MLP neurons of a small language model. Each row is named by its layer, matrix (up: input weights; down: output weights) and neuron, and shows model dimensions 112-239. Each number is 500 + 50 x the weight over its row's rms, rounded and kept within 0 to 999. Numbers have three digits each.
After each neuron's rows, "fires before" lists the tokens most often just after its 100 highest values on Wikipedia text that the model never trained on; "fires on" lists the tokens most often at its 100 highest values on Wikipedia text that the model never trained on.

L11.up1206:479489465558437482578423525495571497563538488468451490555433495540557562542536485447520466519560524514458474472464485498518451494558494563524527327524496529440546583472464516457522434468508528411536601470475521565415571466571479530481525501492521551423481527533527473478605498371458624583511481509419545439521458469474506427485526506491515529569473461462472447480465404533534511451440
L11.down1206:556522421515487501525409474474431479533445522538521599498533544432483617532482438447467491564606509528395502465480547559570453580509442520553491492452582585455498426488580496587461519534510554523498512521483452439440479567538385454529453565526515481467492411561496487450492429517509487484460459416527461528458506632482516522423519525555496514550498468558539478457556451433564484502511
fires before: "9", "0"
fires on: "1", "2", " Qu"

L13.up1152:539488486505499466571475467433579449569527535521553515538550416569413498478492428633621484507529536545446533576466529432563424539436455413493592442507500442512490609469497531496564513527475591455490541412636494517454552571414570515438448507466427469485445436505464575467499460470462470436459534501504419527397454337454529556391527436566471474502527453456426452486389479531480486423453
L13.down1152:511477456539488507430574543487527498533495506489488553544474491462499458469488409494577576483357459570487476563525510533537596416536478475453511505407557480457496531480543527528600458537484520483622348464481509450572484522522463504549543501404570477493526534475541411537458553396467546467526463417508575503547523487558459486492576491423507418442463473532466399496644520563528604512502
fires before: "0"
fires on: "2", "0"

L11.up401:543496504531531451495424407443579424512556447506502542496463468473432519486530415522531403534538552485478541519573483468532481488472543425524599389474464511467481520517422426544473421478554604494502590510496483504457494526586447498534572491547527461495448444520548516624531467441419532545475514522488561461437517483464460493442468525458464448507543444541458508503458575468428512540505
L11.down401:618435521564477447420472457432532456521507475417459501605579530443518457548523405515516464488519472575537523520505468555488545511494511525536516482644528506503543548492490454578547510427524502484434632476589461488553514619506508546534505534445499461547551532489573511490501461534478444462627432443455468608506521470464522500463501485516556543485451531510555513444602472469592401502567
fires before: "0", "9"
fires on: "2", "1"

L11.up111:497468463535478434470536525500562451542550523476588525555550498552526571539529490480489438407475505556464445467497453435524454512407512422526605435524565497478688487463453516505551497527499551539447550507503521481584530596473545517441462462432593594500467436440433440451506474504481548546479455510475433461450403491446509454523520593550544458527324476489402489536518479544441449483476
L11.down111:493550421556480483463471504541490596476446504554462467450419534466453495507448530496516433441451515510526561472478540420434576512474540513517452598402477386553528537452376461521466441397481451497528426508509404448524583529543562516440522494474427501451448584475534514448446516540439466444453508445511515515523535453588496531440543503520434541506501532494498521498560556497474516514490
fires before: "0", "1", "2"
fires on: "2", "0"

L2.up436:544551466472447595590514477540520454495505544479537589553569505493586528458490456529506531577545451532407544497462455406501488509603506547537516466579492531508530430585534552472487489385588502505636496613512404508439532488557562491492483450576549450540467374555508587553530483449554491557465430463540489453480413479483491517416492600484474505530507440519418458480495492451603560427444
L2.down436:434560517583478528390469450563509484455534488579480532571479488520507478517544451488583508496563545441492442537494366547504483494593487454522588412494476540463466525548504512508484536354485447584623488498463532501480521555563500500509472489595550474444536505500484559552488483507403547405429396535575454452519397464592532530474545506470536508528455454445507468471511436513558503473507
fires before: "2", "1", "3", "4", "5", " |"
fires on: " ", ";"

L2.up1241:522508463473496609513427529536513447531479557409565467574452495442583464503539460477542501477499453617496539517490476487520499528452569537541549592463486499492514563530531540546420407428544478389496436538530527442529494479557555575487457505608513518426453441527534467528541516491486445410576460571488520541542387519576478527402486546555508565533499445580448465563470481480514498459446
L2.down1241:571549540517503525498507498497584453557511542501558502480443488514488469501514421566513461501595493536542571550453508466439539481458486496522512457479557479433485555443491513509494522488450485526445533527541384431617511536487436537592543425455443518444545548522616448445621515513454452446506412474460565500439466491558442550423498534508461531546495398455438569461594438494500396508491
fires before: "5", "6", "4", "7", "3", "8"
fires on: "9", "–", " ", ".", "3", "1"

L13.up260:552426478578471544469479576456501497579523472535533558570531612494519455490498508488476484663380536514486531447574452500607484532554579501478497519503519555457469472526566455545498479525481551502537442404439519515519578539561583504486525509490562562474419470478379582514472434508496502532573508491443521522528491489430533483590589491589438527568485342573487499489500484415447575444429
L13.down260:478491538430497498484593517493395538465553490502516529439401403512525538520497486530461454424546496562473543526502476537546443475483481406563467465465501524625522494599444588410506512586523510514538527455592475508452588528508573488544489427543491532511526572533465581548476604590490474515524448435545508448518537517475470494571476499515405411612415475445524576522475606448488534515475
fires before: " |", " and", " a", " was"
fires on: ")", " and", "\""

L2.up1202:595549543482461520575433592473536414467448485522511489516499400465590488539486442508533490576551536537526439529470496520583604508569448626452482474446490507477534469524563425579479456542418412629526507422556436580503493410456538422419509481493551484505525436543457486515577470448470475559675466546482490534614430509539407496489538508464547509595502512555529486509538535549557491456520
L2.down1202:523517532443552451538566457414547466462465526530528522511489468491519522590492415565484496521509470568516608477547583480580557462423545549460486467511500447511491445422552530505578505482516466423497468493502580489541378453483466502501497517482495496562470548517456508497501517409421526511607553443445451515628465595417472460478440512499605508510460437571482519550525591533494508544439
fires before: "9", "8", "7", "6", " |"
fires on: " ", "1", "0", "9", " (#"

L8.up819:503440584618516454529482468482451501500553481424448494482453531539554487529539506545489463563496441495440584409572463420478435453479534487475555471460504490523515541561491575488548428504590454520476412454447461538460502602550579447514510591530542564478366382503523513439561501461449545500569443506484479537450462465468480517437499595573442567586428484580502500518465464469498535426472
L8.down819:503600479462519497398596512416524454452483480497490511585514577495463456496478700523482536437384457509386472453509491553522535470551578499483441486482529481510476506464549404547487506445557464480442576553505535454451469561447422551531528447628493540518561540488516502555546443438528508544496504455487453465531533463574473599560478490471525459569511315458463430491547496538524491495455
fires before: " ", " |", " and"
fires on: " |", ")", "),"

L2.up1279:472473535532464604466464566401451501555434537489536514554530478652617458542501447456538396493608427603477527511461487488499586438455501440484504428512471497501532467521536408450660438459583472475462529540577483449505561471522542485487511482579509466500583564550522545462543485460478421443475503490562476459524459452489491469497414525474487463522389488546477566482499477443545550537462
L2.down1279:487540485545536453466548573563452542533622519439499447450526505610465459528485528530510508620536553415461499512455426493491554538487531544467542543540477567500450464504523505500522541574469503638490451486494479589469523428495544476593459473481623489498499539558525397516596489432358526539554545521461522476575419419503492397489541465353477448510548429529515428385527474457490521468550
fires before: " ", "4", "3", "2", " Jane", "0"
fires on: "′", "″N", "°", "0", ":", " de"

L2.up598:378450570543518553472451521657526500581613520456475530484543514502530608439433431563462416513483421447467492536474477523510428507533495509485551431401503505517558535490555443525593528402574559441552478471575471508469464494497474464463521489500484500532546386546556525533571391472537509478535427422521501500430424510414537439496529491551512538507464421542490502504440500504512574403542
L2.down598:507448508580565551476497543504518477536601592526471486551519525536559539431558343551510464579444452446462510538509448447514419548559439496481572411456499516451577536548598538540551463430555522486557557504514430446525511516559577524489504500532565529498498523581523512530468443520549554483555391531629485449500370498450498494434533522502502463591482430507470433514420508462498546426543
fires before: "4", ".", "1", "7", "6", "9"
fires on: "3", "9", "2", " ", "4", "0"

L2.up493:571459520591438495547506490436475531544457508464511460500546486519559485484493437467584479416422484492511426490521475558551493504591388528482460501484533529509597527595514519541494572520520522499572526494478401459432500407489401544411485559547563457404392523574467563490562503468472491580566488560517488522515458479553411452524547477513482550587433502463466523609481561501539550513526
L2.down493:522472609565489563509506538380630455536431471485543584494424535630503517500471416446536463432539488533547407490541564528581484458434494557488491410504541588511526455523531552487542503595504525430428483565463433507508431396494503526466426517470548508515429512543527528419441494480344511480522529481574515499482476498495370527501497598545543499528525505491375573504522534539495555555424
fires before: "8", "9"
fires on: "1", "9", " |", "-", ":"

L10.up297:542592524518490479557495518457493480478547480409498351459478447523577511572503499611591528509568424535497495568527441471416489530494579477517579539605547503470483484439503415479593467465505534508532486434496511467533529594567538599452510492468519502623470492453476532525488397428582490516477382579590508447515487443486490529453449450562602556538522452467496552445475520503473527515531
L10.down297:478534569521615546436542528465512505528509504472424563590512568566530526489504434529483435464451444414433505638450538514430402494536556433507515482536444447560511509431370389538457464483502411618528399417530466510479503575473488517537486464426561496471485475361544540514543518466507510522485413540509522541494541528530494552544464501573430533432456463498540493447537468487553522397528
fires before: "0", ".", "and", "ot", "iet"
fires on: "2", "6", "tal", "al", "0"

L11.up802:394544510501449513537459420478518443441434509547517540529480511555638450430503490520482484571469446515462436408541468428449522542532517485498600481424575532506508492568524480527447411524607521462504524509503486468503500521469602487434493555501531525470551360527523594522500522472489508606484513494552505537508477496426536506450537464533448605612539401469465562465501494438450584421436
L11.down802:525458533505489469452515530484477547536548493474469580438506447447414553546463595556559467464490473497423550566442458561433495458455560370489524419501495468557453501477549492441517516368360541561478542519417534529525530501506429562578463517441529444486535545456522465578502515515525538421490582472445540530462470504589573508562545426492523367429525571489557494466562481497496501526451
fires before: "1", "2", " from", " had"
fires on: " ", "%"

L8.up797:481559458614536476437529513428547375508552549458554493518421489548497583534535420467585463500457511466488539499536433424545377495494432497501557542466434541565490662577491497544522441496505536504545512520568544455538579466541526524453561537488515538500472536456402418538508527433535592512462405444470547500465510484467457481481416515470494463517521480381570520508519527490530527467516
L8.down797:468418528438538424372492531474446419457457456579444513504535590536445572507485481520536519486516440571502562515443553448460462533507510527467543425460520492476480533449498555477483443478507504466530583400549468531552399516454526514484525496479485601621477429560527516394500471499464482578442493520560406527525492553588510509419427484518495557545466511554428531540565511521549451492520
fires before: "0", " ", "9"
fires on: "2", " to", "1", ":"

L11.up455:510472500440468504514440513495510379421518504439551579428481448566449507559493495487546491516614521542470550565497447456419503515461460532501500550548481461535574483550507581457561542488409520527627599548524507512461444558397427495489559559524535508466443500532434539531487444481558506502451487552537516418475397462493423502519519568543540455525517468512452557529459560474430492559485
L11.down455:428439399533502482516568543518516458523513548534511470495505524537561440487430569529514442479455528511476463532602468526434415420553514455457530603497530419517542540510445570524532460564549568467473431539562505387581589504474549501493507551487544492539481504497540519521421520503501493487480468495500546611480502546436546445384488439436552512499530530464499447548572343589564478506471
fires before: "1", "0", "2"
fires on: "0"

L8.up472:454365396480499508519420502568640485503559530525483554587543510396489454506477556513532429544414484504489549618434520467528507470517539516463506552516422478535386446425468456456522501508487463440610508545506538532494529550504538431497443490540527488536435492521468591541528548449519547420565527484481530458557469457441531478520506547393516442489545423558512439516535492404567555380495
L8.down472:577545440540452506538525494560423481461503515590527497340516438597531431456522474496537550547618474432484451462510559545550501436503496397483464452546512497463549526587394589526455498423441450479509465510532500459580493505518482632456517465542492576480528487549511427407520505556460440574494548545521421608459565568450476557502476574561532520463426539507416427535513370495484511603493
fires before: "1", "2", "5", "4", "3", "7"
fires on: " ", " .", " −", "."

L8.up698:561428500618501407429503493503543471538572528491599545483512490580521561485410450514513543497511505488464536570550620576518583563515448415464629433463402471486537458505575528404522517466485567525612502523467515470511474483510530517444532399522507528503435562559496514513545478486409576392465443515643535533453447513372558553497426482510559467523473464490459572463468530496424535450464
L8.down698:417519578520482533526506528543503436560544473442550570515504530575569556506510401503495485404458505520491522589449456480433454400463449478448467519535553453562412404621448462514513508491411467511527507552504586511617571485523472547521570423485492461506484441526482486482473632530501486505524516510462527452522473524444482411424520534532494542564576527417460529557471505394632579503459
fires before: "1", "2", "0", "8", "9", "5"
fires on: "9", "5", "7", "4", "8", "0"

L2.up209:575516470547484503592481576504513446549559510532564458496533440450521628463539454512431397509497564575435541641538434449457444601586394492506528564554525534531477617580433518515463554485551557505469589380481487437511518395438565581518515554481492493470509407522534466482548492390539513587546456588470453453439344494475459576480570457442525515616570566498494462463504444421469511413474
L2.down209:446560474525404580456545550470463578456376492500476488542435566498508455465481479377457569496573513527480485562579538447568453484518465544558508559419531447494524565368551467393532437550541463490524548477493497507518513425581555504523577476470559602472579511448503490416494544471411509460493385456493478431586463535536549530517398518463436512471521435481518542521505562451506531472505
fires before: "9", "8", "5", "ita", "4", "6"
fires on: "9", "1", "8", "ush", "ens"